Weights of a small GPT-style language model, trained from scratch on English Wikipedia.
Size: 16 layers, width 384, 3 heads of 128 (1 for keys and values), MLP 1024 SwiGLU, vocabulary 8192, 28.3M parameters.
Training: a variant of Adam for these matrices, 432M tokens, 3299 steps.
MLP neurons of a small language model. Each row is named by its layer, matrix (gate and up: input weights; down: output weights) and neuron, and shows model dimensions 96-223. Each number is 500 + 50 x the weight over its row's rms, rounded and kept within 0 to 999. Numbers have three digits each. A neuron's up and down rows have the sign that makes its largest values positive.
After each neuron's rows, "fires after" lists the tokens most often just before its 100 highest values on Wikipedia text that the model never trained on.

L8.gate726:507505552511526504445465422525461588573476490544438482522443553531543576506516558474530396506531422449488498445541454498557511442430452493428451436532440493416533465423448489577591380515511434507426565484551438496511427629514579540471523447489407458467598502556491486472535504551565504448434627565546472420478474535469461543428550490483456474445563540484475489451480478519436500428510
L8.up726:436501561516524493545469572508565544451501438488402486486457489513549520500557506502534525515531543572530510508522490525515487386563483504530471548516554465419417443484490463484435583513466484572503437511462503539479458574472538430464468393522505664463495447517555540386532515546441395585546481527489432599546422486531542423563428486534485464515469517490418485494526518548505507540511
L8.down726:587454576530483529594516487468521590551497509471490562557577578488500487534495497516452401529501478416461552483453483497427580558488489482497468539548481642510545481507413512539505553346476517506502457447599513469545389485466527480541535455454393503409420587456555568467450501574553509509472463525569507438549567548422504502426544448518526438554577569577465469539509601464439465471538
fires after: "0", "9", "8"

L8.gate255:460501395426425516514487539439557412510537583494433563509699515524516478528445470503500553441518460543524426473450442517490450399396479433531444461429549490558500615564574456497427555518540547423502504493532508531565492358468574396534420499487467538566566542458560481452445490458541487532521500468482597540567547592535527406452472571452541513493543473529532556556584433506484478517499
L8.up255:458507507551555515524532509537441451550518525477458473453464409538574517552466571526500526465414424475516488504402521464474574550468512503430617601501569529491487565516469582574425499535509498464459540539497507520508470460450529476498522506453569526393586553579455502607508435505531505528478526527541551478543556449426493573557395551561571603570534539434512512511419482472455496479531
L8.down255:405463505587512542542514469490451389531511556479603553516538512478531463446457483507565564541365431529514477523499403609504537514509598629505548498542490424508563535494508471536620469530515558455525510485480482541535455447518548458426547510576474420493499494498436531492445432445634601496465477450469533447460543514570611489490480539486507439515494570544478528425486454514568462456471
fires after: " ", " |"

L2.gate369:499481478554506529472510425521379569468486462477480559507535529518481537546564495519419515538530469440460522501452450454429552519607454554542496525455522530554508507467482463549437475392402494490505466547469584434555512427488515475446489488546557476407504456513437467460519545506498557555522537488496481443556559444550538413560536397465543431568565500444402485606468556520570337490543
L2.up369:513493519574495480498457539413480458505599499528449451438469500500486471522487398563562517430488495585522507454506529460418395467467482502513414565478528505451504564478515521416518579462475518561470483539491500520459576470484523472523499420550512464469492502474491497503415445467455539497503475460486514413579536486577525515516477598388485496550543395547534543550544464501493418476455
L2.down369:452566568453504494551562502519412484585526497504429523516623461480490508508494468564497464550521378443551420452421455549452478392529493419527549510498460513532510474476552489561518445532415492465563519522521466510564467515558420436530483478458577530498470487590539472448537539463578581616438437552448559478511513508512496493484490475585384377476521614538495401477495522455512479456468
fires after: " ", ".", " The", "'"

L11.gate574:371584547532520581483488554494503487449553553392520523525527580518492526523494532453570530521438515487566530424565453503522456538424565585457572591531606543520476487566489512517505467570479545539516540440485443545439542563535474569443557438554485516557543621539498537491399458511478475527532469592577566479516387548562441473482621547452503531522429460419554457521503552555536477455427
L11.up574:561466484540565448534566471471529441462547525529460387472519515490453548515481515564498539539539535496559505400475455524527424456483506520386523530494477567553522507491512524536533494521434519520511457510499534548551459519514445580526549417480445383435554454474575451512484425552518487535492561477492496540551548466487577559464498462490501474545432510534498461585616511532428494500480
L11.down574:526511534473500456452444380560512593508504514437571579565477479522472465500620570444516486494626462544409583492479476485509517403383504576578376499432537565474520478488549483478589464594473459522469498555469461525560499525468455542477459551429474461551480466628546475516586531501456451537537523489569582472484457515459442414481577520465482496409534439498496512496568420524418530427491
fires after: " ", "\n", "1", "–", "."

L2.gate811:493554503558592500469489411545534539411502536487551508410529514475576586477507513533507538414403458527493560486604464415504507505466458591432440519482435538420503589469495507579554496486460410518490511380442509459464498500514535477428507391381500531514463548511584589466562563509571590502541482498611561461457496452504414527519418484516593494516553442457500436556605515452483461524436
L2.up811:527452477496562555569498472619471514460500507537505463498456510502500510507446497600516501474517515452563529545483473493505548400516431479449431435549462532487431482589473533466514557655596489476462507485574525497448463560494520534524565437450507527512603410494487542480467481483554525453471473437509517434526516519533443390474540494511426537518508382456514513505522448518389541394406
L2.down811:628434558571444453475477515424458426597467463556585534402552459498424464569517543506571416547466431526491440592524515474508432442520513412524507537516480479527429510473450628518545449468513471514377505547530448432519487486537583512546602519516491527451529474545447387621483469497507401501528625417535437491527521495520520420567507491569475490518503501541509532446470487499508549527506
fires after: "\n", "1", "2", "3", "4", ")"

L10.gate510:465569535445498578474411412535525559498518560539488588475484441508511492444502561404416444502527518525525531575619534553627443411500567522458539545469420527381508443538614442528515418533546483571567478474532658506450559523448436509427477542504432559548502448516470387495479479518482401493569542556492518513496455443426525445514501495432469553509620527479523505474518569478517466573559
L10.up510:505433512486562564495490404507524409399428565586438469467530572465623546506508525490422433476616566467449567554514553590531596465525480435494570494436473531433504403472481395493574475533406540552559553529551613625463499507460494498499472455514419551520502455444573503501522525568485570468448478482556505464521407489442610462567501520533462488483484485511496474432518536489421463529517
L10.down510:525516482559502511473426478465414544453555548400523559476458587419496530485455457466499495518564508506522500529496526530478501517575470582449581486467455461521489434517513488539548431468493473479529450526555557457477535507493496416490377475529506491567540445452497405555571454546512491524548479547486570557582475535515478491446523444502525515469382516492511483458567576417616459502462
fires after: "2", "0", "\n", "1"

L2.gate145:517484510495374513515456472455447436455461510486447477484484480578512462488376516546520487530481462558456498485511518508471499505539505521519477490473512552409508481454462509497507397440394493522544430445531514508461486403560454454559412488595497480558500571576508518486400533527407508488458477477521420500492592539483448509530463473506428482494471457540524457586516403527526479432514
L2.up145:524498506513494560562494608464553523507436479623472412521561488495569476526473521545539476529562442430454476486489522435482507552527519486497429511502525510536526521527513396567437472566502528601512480491549486552537500527449434491597489418489564547447503534499461469573554473484598522495491516539493592488531503532521607490485527511567510460472489416565465571556466627457522444349588
L2.down145:447440551590476484403486597439535497502444396583492456454451465484550545463514422526528544490457530502482511589432476520559579528459430496471466460417501477586503524544531508407579526575523477510485519544590497502526500573497556496477532533443484475518458568385529519468645543510494502498532510492484475525491540536490531535510515529449514496498563501518444509452534610561566414581570
fires after: " ", "\n"

L8.gate941:520548505531555460506464452549470517469491469474476502455486477517495594488442588540566493406352548551535516582495461517606497482509480452495536502499470502542452433556507409454439617462444538543452488408527520511438465451410395377463549434482442526526379510425473438470373549483437408563566501450493577503506504398482517480442533441418448550411575528543503518478473560560561507507415
L8.up941:475445528480592531464569454563487391495458518453492612436492465562527579498456591429487519421554447522585457538445528465529512420550605473530367531434494383559565518498437432524469549489408532504497479463523469477444524419499471479515591390467558502538570528539454595470514512593411463513491393558502525461577554516444461477538542493484466422497497467479426490583545536541504521446423
L8.down941:524376493506487480493488590507458420522498456398511554394472544521586490536522597488418522527389493467454475439606527571464589454558486507464498478543494558458573515550499511459551485442441501421557487437394497498428493445478448595463501595529438566460506498574672470489465500516490474447499564430521463423427549511493563456421468470572504495468459499560507507484583476512551439538458
fires after: "2", "3", "4", "P", "1", "M"

L2.gate511:481467478533453495438578474530381477529573506488444500496562431542461538492536536498519546544562491471458450433437480475485495485499481473506466458454592510447438545506420501598478499519483429583461494453587470544526616476453456539530515533480470474498450510461514403463575537473422489450538524481474597514487523459563476559520453498524456466509543480500534556545563458511541435461533
L2.up511:509456541442511539483481504450463419557512477466473489556498572473489497540568513507524486521561491448475476500471563492527587532530485457512532408412550472504536561554476519578561495476544479569430518471440542503536545589497465493499585477531458442487532535514450466450498529414439588432507499636501605404572468563593495556542509495519551478569517524556494604536480453477469362458523
L2.down511:474474511477483562486565464472413480546439375481489611568465509547556522506555412491478524487460491539529502549533581508395515505563494502579505503447465506602535539591603459432510511547466553572529560610465593457499506454487467490441418438512484429586538516517474602555440424528580552509456401489456591445506522517473558521383478487486514480424490659538482580543564528535522495557400
fires after: " ", " to"

L2.gate285:497560466593487512570504460505502544507523454489512538565545469522550586468506548431557483548426504549469437541429488578483471470511449405559525516404480500519510482544597488466519527398577443530536416515480478448511532526511597528412391465448436485461453546532482432519483523462499516553605417542585361494458506553563540466505491449450473532559520568555536481469524475503407495518484
L2.up285:566524510514445495524475523514469497556504538547465448544515419436533547468503550430546566512474632522386441491430496512507505467417501435489566533415413538449473563445428511535545538574525506471575534467401406611404512443523468522430494459490519466431578582451477520473527498428447536527534526441424511581471459465555506463571400436530497455474575462427494455567604434486490532486429
L2.down285:579493448523513529483532377552501542491485527506498584542466487563460537535582460447473444577424523554463540496511463466457568563595458584466549490521536375551459459553566542411488463375562583582500429412501556462481471573475461505521544395525432434501540391526545444547462475601465512459476549499628523437557481528514425460543508416532549576555441558448493546445478554490537578540542
fires after: "2", "3", "1", "4"

L2.gate229:483574502555608504502549464509569435403521446476501548405544427495517532556561436568495539529473557591520606558577504511481516576590523495514520575478496489489546577455401514535523495492439494506544523453513536551461587435552535508447442412459507490482497565467535353553465591489495520519511431484387501478479467465478505582474502481460538486591594517494593596517497472497516471490504
L2.up229:536498489513382439435491557497583420412428546483405454445599499503529530517461507451530582437444506520492443433536451492500482477629496574414490487457547513434469522487576571456483472460524550453374534418580515482469520404440517560539398463543598475428544433543458415529505535505497416419469467470477455483528522586483477490537418415452515470556380474487420492468459518455501515456472
L2.down229:478478569487443568393598477553494485431527496416469509448487462527566610458484467435512415577477474497428449416484560451531491440548396561466430410555517561481524508518480451460448531390533561487427514571526482466396431576485555499475465503497456414445503580477500539522455536528548571489585558529510466472487563465383477495518524489514574471485467500550517473582525529455509501409436
fires after: "1", "5", "9", "3", "2", "7"

L13.gate982:518523487477434467560514525484422462577508404400508561461501472419463472520536513459528525494579483510503501493494514520484491490443601404571388487458499587514405482480464434516562462485449491498446518444509578431540439500408434495528422531506492409484510507549388478457578493475660481482429562490565538499561465475396559481495495583450432458455520485465475495481512507530478500464486
L13.up982:514482536480406506546478500566483448554568433474428536451483660526625502513544557488487558425468445508500527474437497594485488447396559535490544456536515487508564525526456560405473542494552582464489526509561521556444447466517485486475436488464446475506459545463579512362514449433499446558467527463548523569448495434501514457446394501533380486505461460505432369488568522583520509538499
L13.down982:568483492536527518510592416487408580550522531465516530460516499451473430506574478474485476502500454522468539590489503484501540432523582465486575480506499471473497537571435491393481456373471479501575539478432547520534494445431496545460548531535495467478477500535530516558558503532547479496450521595491519507475478517419397498474504490466482518477512595529483619371462603434526475478527
fires after: "2", "1", "0", "_", "M", "P"

L2.gate11:543530370509584555546482478532475500536478578536473426365417499565523566520549553505513510479476543484499438415555540446509523452442516590512457516505519522505479543498416519531525483660416425414485579390522621561421500525440436531508524583481459502564542488527522459505526650492510539514491472498457518521599518458567526513472502441498433548533473495513464487558495530466426500466432
L2.up11:534524478465496579510471583553462552397378574467573480523485514534445461491539506490483499538519489482434560563417557460453565622524460549493498447532485552529439496486518506514581544465595469432508486489450516417514501468534513521487541387534490546461461484484442482439553429451534576463477459419598569500513552468435433546542538505539520488527521489406598491408485506494422507514502
L2.down11:524500601420475446522480485526517511565424434468547559490549528501502513555534517462417568488483548556502509541486574497532411585539404451555473481444566463499545518435555519553500443473514548538472506504440532461478466397558578424558541549510573465450467392469522509508486506462497410574502465331542404518578541419430500496516467473577542563483508584490506483422457437399440534559505
fires after: "1", "2", " (", "3", " |", ";"

L13.gate10:485528512409464481527457557523457498587500517651519543506441462452558498579596475511417440565482456487523454445492527548498537492401544515582431496485530417507502473465421468545445478445486541480565429525523537543519569429562481551545528581466451482472432507575503487544446405537497530561483492554504471499546505557445449480529545502421534449636498500467536524558468552518576526494554
L13.up10:540457530553502506524539495457481581512445416559502452459545422529541555488548436486568633527456566593459465516456496554594453454563448499487406499434383530435471503481501494527481595456549535498492446488542455542564492453521436500433486530514566453468558480469620495542469467509480461623501443503497458481506515443535588421605527483566462508512473565471556489494469498546461548446434
L13.down10:485540508527471537477491458572488510528511562458490584645499588508487482633542527494414482543538436579404474586586531472525484521404528528531442536522537438444411477554459482435442430500440443543465491492476500423621488472487430460476584541542477506463477446567463561408443501490440445508558579510522546523519536549499450458543426530567502540506489550493472498448537489430417484452414
fires after: " ", " |", "1", "2", "0"

L2.gate994:510442458430453402418567547527447490473590547526495480467482539552521431550553582515469572494544486451422460444487414474546460481463452502516522518511477527469524450514455539480500506490431490517448491455502538511529486440491475495436486456401544538447422448352498477416474461502524587447460409564501429473423495474526517445464481471495496507459525482461498597470469432521559478555493
L2.up994:468539522540551513441533470550462491521661443498462504554554454540581392529509466480568511524545442515500417498440421514510626505539659484495459504481537491510473413594562582581504524555537593551528507430559422578438465500484545492511494484522460459519535529492517496519408540533447451470402484443498553517524470507499519488483560556487453441503488519520570505420532520433388496553528
L2.down994:530434570503541499480437450485391437472462525432518510603504559674461484583480615590424592399549444521451487486581505513432524511526494395486447514493498510491525549427495528481512573464553458514566521565417494558433489426525527509452563497584554497539571511453456533423516402533557461445590481518508540478397563619471452554505511515498497544485479455502488516546497456483494513596519
fires after: " "